config.yaml
rope_fraction: 1.0
grad_clip: 1.0
train_tokens: 1267000000
MLP neurons of a small language model. Each row is named by its layer, matrix (gate and up: input weights) and neuron, and shows model dimensions 688-815. Each number is 500 + 50 x the weight over its row's rms, rounded and kept within 0 to 999. Numbers have three digits each. A neuron's up and down rows have the sign that makes its largest values positive.
After each neuron's rows, "fires on" lists the tokens most often at its 100 highest values on Wikipedia text that the model never trained on.

L4.gate2377:447426451581502541450510447474471510499487398550441562537474492478639497498528521451517523437537491529339468396453478574523465618453462562493522507585516500528456448628517534425446494448418500446524555429558544401533495491439485452495464465591589487522497541503483490482528565523509561465547509549585576528472478525602389568440498570508479424514488510424467476459491548596551465421535
L4.up2377:534535402520529431490512588527497572587504449488524501478404400530496490436483507393406470443510544464562482542443549464548489471524508462441475503477440497478535471464435517458557489434478466463514535430493517542554449544550473468543453452496442502553545432505448510447519649479578559435501367469565558498513388547565519471520394457526495452567494606537474517459397492586513549530573
fires on: " to", " –", " as", "–"

L4.gate1450:424474493488469532511454459443495482443522529493528508624561568523540528534516508408493505566492580493556578442537535520481499626507542499418496447527462500474397494588469420477532440576551536504540491459501677439391445501554520612625425436475549457487587535602504509409458551488439494448531454469432472452480548502453520441551485501465508400452526490452455547461539607551484482488540
L4.up1450:454573438503435584517499429563561469543461534464453419538458476491529423503468633480499523483502526502429496541444576443578456506547532549457505466433545494601553489522496514492497528497463485498507525522474529491531458579567477473536479509539488458483479415536446498427486462452429489523563398426410464442517490609496510595435547520555528436399489518521552541501456442485448493544550
fires on: " \"", "\n", "\n ", ":", "ly"

L4.gate489:578463552537422503422553550490494478487464590575540514455456586493465547493589478477444524484577469566599556580524436455551471476582444588538493573556509469535529452475465514449458519480459485437445488556510488521448494529499555476511412445606474575534403535510453531475472499493453477614492484576574496525476470605530503486524539474524484578569547432473548478454515428480561473551587
L4.up489:464466402544441567499509505444355529512540479539510481515468469544478469406626563507497443488447529574590497559442534426492546497511488464464494563450472403488442544565552422486496484461514547439456502586588437566436506476489457503598497485533474568507481495538489462441465520541486523530497589543469495480500599544532449451438522500626498533384528517464512349412445459555489415486457
fires on: " in", "in", " (", " on", " |"

L4.gate278:502586496499558499494473499531540499450493583536500480499447482518593519449523450497561423454563509488561485546475500528489451472505551498494475585460513428432441508474490453398467471543541498502474505491506539431442447480507563488519375465549498344515523503511601519447412554499547481504470362469461489454497580447567528584514506571475534540405512518545405473440497532452482524477472
L4.up278:414421554440493490479467553505610515468554499463455413476473509478545583496456452471512456407424475568531472527481528419478567558433615521490599532476569482591496545534513501511551514561468471466510424491524528465485452516483414591448569534404552517496532459535598505447506493452558415479527429442460444443630570511563510507450417484547478483481468617496591464478479437516550462530496
fires on: " that", " \"", ",", " said", ":", " saying"

L4.gate1455:488420576480509473460426447457547524504557436457517413445486528440447486447398542495527529449451346493560510485438495524550491502492479497619471489444561607385575526547581506436488463485566520439442443506568477445454471477474510564510439592491449482484470564482484587459478533518532499439506513523524532530470469440526575481498582471440458406397417518512478430444479571521526540501534
L4.up1455:478566580367502523578474498595508430447527530501502465485459478515500536474481540463497437557405431430456499465540529466530577574536498475492480368530477562448497609497529533505405440543612542360412479464609454519482439430499492439409489518417449521529389534453518528479608487437559559443500577471468390479502429490570635500509448476542503503530459448512474518482402541404479468539444
fires on: ".", "\n", ",", " Alan"

L4.gate1099:465471503544505532450539540443488473480600449528515518540528467496454534605403506582512494465550378506431445478525504502457565570414478462448498553470533553536540508531502469494521461563501447430557527583448528404383402534440541441393478491500516459518552460511489496464569454483485544505550498526598425596472460493572479556488483520546487532491586630480482508528403480467482454465495
L4.up1099:527567483568591480414440522530413459519511468585460526561543544513503490523485451379538470475479523511439474350477502502502567562471519511594569491496440596532470515513473494500468488561528499527509456492540537523534479459486533527578516575470530553509432456474446510529478489582454490518591513516483525528542503490490561497500504542548490504507483479545445482434567473447532451564433
fires on: "\n", " made", " of", " make", " makes"

L4.gate3243:482509439465470393523516518514483451558457437568444533512622457526576443570489450496484529474557483475503461422519494468539562566520493499526483418436573583544544464483461563463511512484548504430417521474480565580552429487513491430543443467511546515511396518380525467561467552471492331433564430480422555508453666591514459537484604477468478398598440543449445599487564533463476452466426
L4.up3243:519422462496599480508533520615469551556528467413563615527517461607503487441489506558456591563454518523493427487488578496441551458480386473556529479534542558465546517543465514439498523516476493653453558502468504598601516421526461455603510401493560441437522420451666575507501468459446504496427443446578555522526497466504555551449443435531433426558486416509524536458483539524492501439506
fires on: "\n", " under", " by"

L4.gate8:477429462561496540538444462452492441481612402461484447537427492459482481546520575531472573479411457555561411428488391527473531539507575456536471514535548583490570542526528442558467555581506474423510498469531493586472506468514503402486539569512454467507586426416418515466616468498561393544563410513479465526468558577530471411482417525516489466540570571427473488558476396452493458520501
L4.up8:424447589445513436537503533452492386429491468537521521524470422531514444443462520527462589449466497527473468460543468485533575477489440408534525508465507478574545544574451477583463506555446500493483572495539491549567515522523576442507532467511458451429489500468432496529564475547592535479519571487454488494494468525501424448488405481411450483601530440520575556532456421443464480478503
fires on: " of", " in", " at"

L4.gate827:481502373572530522473556477481450549559558389536513570606565489463511515533488511428564530513543487513523522473499545504520446488472486483514514545577509537402512467475555513547627398565465454632461499443437490492593528460495587558463510561578527606545531529559463503400385594581494487569577567530512533428463538528523487583419458439509489481473432490492526424498462528447538450402557
L4.up827:497549408488464540446506538523525587427470437546473443503479556537516416594489510510478494513480527589516477357510517484474569487554465543499490528511591477516519518343472502554534576486507516559599441452484496493492526491505522490512499541493431552491563521480444454377587467457534490508494494532526444568483447541501403399570454488537483495467450461507500409421599585394535464586427
fires on: " 0", " and", " one", ",", ";"

L4.gate783:548429508446502524476428456474503500514510489482486553561508483578458429585459503497485494509523507508572437556372495538525514435479492535451479493512469495475601440530582454532495383478509462470470470489528579496442535469492504520553555524525559362526559535492524481459490485504458498485448475495464576515402544523457529510418465525529567428537531554561432504469550567558448457482556
L4.up783:569441526569551590444505493481523510501425506535521505455473474528563509535471526437463553469543511396509476462438366521441509474452510509551529491559514482452610420500479465531535457507518482584408510498496483460446446545449524448471476493491515505444508569464495448456584447540451486541587539508596483425404448400431534522441534434538506522499482435460484478468478505527544485582551
fires on: ";", " |", " day", " season"

L4.gate3140:400542577554600529522490522460478565531505501521440581484465519448541483612545527488506565536533519416496536498533510584461427488443496452483478395432511488449437501582528477517512441474419464487416453501588576509530419511412532478473521453504496483488449541472497494510517456476511509489579422577414458452506492554475452414463455421428511532485423409487543517453564519493514395480504
L4.up3140:513501454459458516576524453562534465506633537514484529518493448554458468562491397525509492525475473442555589473528499584460470489497532504567447554502405464489450363456521540539562347541473438575429517531510506549465530435520490623499485529473527582474537472452525528399541451456481436481532581552514471491504393489555506454529459561461496593509469527438510508413514438488586499452467
fires on: " years", ":", "\n", " months", " Year"

L4.gate2045:536422362533485558540506544475486486547472408490543568574609525585478538521565423479470467473565578553481523558387502464506463551535499534521460525615414500573490456552458438513525417489450482557531478532500563583474486488450498478458495467485505512493504522489474490440452468486541577546469550453545601478540558434514578473445503490467422507484493597435461438387497469476506400440512
L4.up2045:458455449502531606564481564564508483462518516560491499471414519581509527436502448558492441468458541522488467475546462488549503565493551530508435527490498476524561551495493492567521463515535490553438460476423549560518570455506502465540504492530587455435456584531385435516450549490442504535471492431600545501480345500520494487455538493524471553512449417409501560501535501473574587531471
fires on: " |", " 1", "1", " ", ";", " 0"

L4.gate647:529454559524587409477460485510500529465480501491533520491481543577532422604467478475502487574551469540477421585513492542591436576512465540419456512530598520511496568491447458528488472484538550424416486555473438558549534410397523518561516436508454489493430537453518571412515360465514540509457505550510489442513553460485607530436456444523574524465538443514490577451459507492473584522437
L4.up647:540485520567644450417492576428536476478566484438540461500543472490570422566509563468481580489528565525485432563571452546546526576489412438593460456568543576431487495463514532454489481510554494459447480606451425487506491485449520468535405472515495457431464581512505554460476402456525503515522538518580513509488549491563554553441514487472506476459526494527552472460467537546559441525532
fires on: "==", "\n", ".", " =="

L4.gate2100:380469530571397423495626550447615446483493508535536467471516503516460449516518438482587499522490501508607495494507386487448400544503450441510500502528448518483506465557550436467541379549503481425407425450490436473461451494466503515467533438581357429517527569503498494479329472473459384532435485532497576558473653468488505488451590477445473470510494589508518490500506535482488502526556
L4.up2100:474467466535507553468541482533508532467485583485387458480520534499462562427538555515512564438536470490481444533535450469584488559540475380458507530442592502514472409500564514481541475479494506489459513523451575480479507444514531517583499385451530464470476513518527440502490466445432450515530572521485490554531569480531471453548483633470484452454514552489510486426538551574490508456537
fires on: " on", " in", " to", " is", " \""

L4.gate3272:383426470620491465450554509498450577517488463550543513491531485436506459569590503462547501442505502548459586498487432513450446424541486520532490444506591550503460572557588586561473475586547519575475529433586480469606501433491486476454478470500548418501482551571486439449467468467501451471599425540479529554406589540522492500427535478488557446502477505400464450459417496569527559501586
L4.up3272:529437459490434414457552458570505547427406557453536587487565480420611598481564499468510457449450494495529566524586468509506521473467492547506455535506499533519478569542596538511509528504467509492490426477458417387477379501505452530438480475529580485602514520493457461401529509438522465403630491511432557521393454530533510474470569401471591515450504545530435426448497437458566552451552
fires on: " |", " to", " and", "-", "–"

L4.gate3217:444480497542403495507501541584510494496497438531468515556558550432558522529522494443568502588501471533457462392506512469538528542452531458444530523423472556482518497534568635445492519577579506568511516543527612470510496374430538460553599501569494566489520485529380506523429530509575424532443382502453456524416532524522556473522494441521564464486430522400483467479486574503586427470490
L4.up3217:460436515426543468538453506484468501494444484534400470537426469450557556530405442419491527549486508510420539451471500623436503485541455472488524499601487430520526384467481548508523508596388488524505481541502486516517429515626455492484488493500544583480452570541450493446550496491509497507539433519402394491537449467462489503475449583515508584430519504529526438460529442528500540491454
fires on: "\n", ",", ":", " is", " |"

L4.gate1241:452562469520486543451512511485524450440544450536501544456479503466544525489485448474522450504492575494489493517509512519516480548439565604503538465375445478513470479552533459538390510500479508494491433443486443547552505525502471475468462527373485446452579427473443504529525461471512451484510463489499492431475401506493458386472494502527610492539567517458487476483420461506470529447507
L4.up1241:526463561500447506522537523483491526519508517521495467609512530558531426481535415419573505456516579420501387513473451420441509546512358434500476583455513580502496532618511574555449503500560511559466468501500409500469505462508515591568550491481485473486497487530426569547597442543579477426494588493475523470447550518454468509458446524528474494527500484466423484486530543451494499558556
fires on: ".", " of", " to", "K"

L4.gate583:439381467553651528509522483531521482423512463467487409602501486495463562480449547481438505600492409516531441464531471481455479537573474598448535485459479485542533516437502425515551621446506460425517523537541513556510497575524514428442524491475495477562447521452462594497516409488456513468516466527546604432510479498598479482521581479504556633463477521476507485399441462493546425472531
L4.up583:499476487422457479535479521468487544455496520420526463427599498473465566458440487468432456525443514425531478494359410505536497475612540532517600451509551392549479485512393516515484517498556421437585586499428484482437494515478603502414470446482411561545388550495463385446498446511526525434472507517563514538482533506536483468468478581440469474432444518450559535511457417531478519391571
fires on: " of", " 0", " on", " |", " State", "20"

L4.gate1266:493492505508559505455447468468454525476512475569546475487553496524568377477463521481503525520485452473415512351466561480472518567509462503470486511458543616443479449499486440434461471417505471484539518554432470461442455439432538470444533484524558517453525480515524570517534500409414534457589564496504472520510564536703584487410526538490500460445471465546443559461376508526510500521541
L4.up1266:413575443386614520520518546465550507500432521467545563528439555551548366560526482533438463597470587541440398527544502433412536548592480460560512497526509535470457513457540487547437479543477534468402506518532374510538517538462525508475518507529528500510527515509615510513540434496505558473522478504528592519502488462483541575351518485533497557557483397543484565548467497615494533552495
fires on: "\n"

L4.gate537:484484557464514505538430522444478570433534498526509470518469476441551382442469559435483544607537520497539538506513585432516442502577488526488505453552604490458533517545571464373468536431488476504513519554531533440525444542404478478385530509556568443534522504437479570505466537478496451505533562521399584459511477439479632497477509461573559435466479501483521450594518546599521512585426
L4.up537:513483443572641599534444459503485504496540488520596462479531506499500476511476456585607525416462493482459584544456533555498389504464584585516477476531545521549422509485362423485461509490593469551492491480513516529432472539517527517453465424381469502498469492537601475538585498464523477549492540509587547479551450433542529473518449526567568545595516503507423442446532529455400575445566
fires on: " |", " title", " much"

L4.gate3183:519363517464491441465464518564551506447479502513434553564480431534500374449496537429433536525496419551489500463493608549472450434607543464451425528531485563436489512493455436527575391505467456516510533417555435468537465470494518539488527433530558520508448528516520511446467443374505365533513561567506551466454525528562536532517527397559513512524397502465531479545452470449530501486502
L4.up3183:505552432532549650483498469550509582533555474483500477457527526564516526470469576555525536456499530421434535450506533487447513494573495578443473479602482459543505481437494553465510527567535473547553560475468500459483548474508438441478437452471537451544529524535506519499516499505546507504538452491512440507586439429524518502513601465578451527526389489451423515454454451364551519486461
fires on: " |", ";", ":"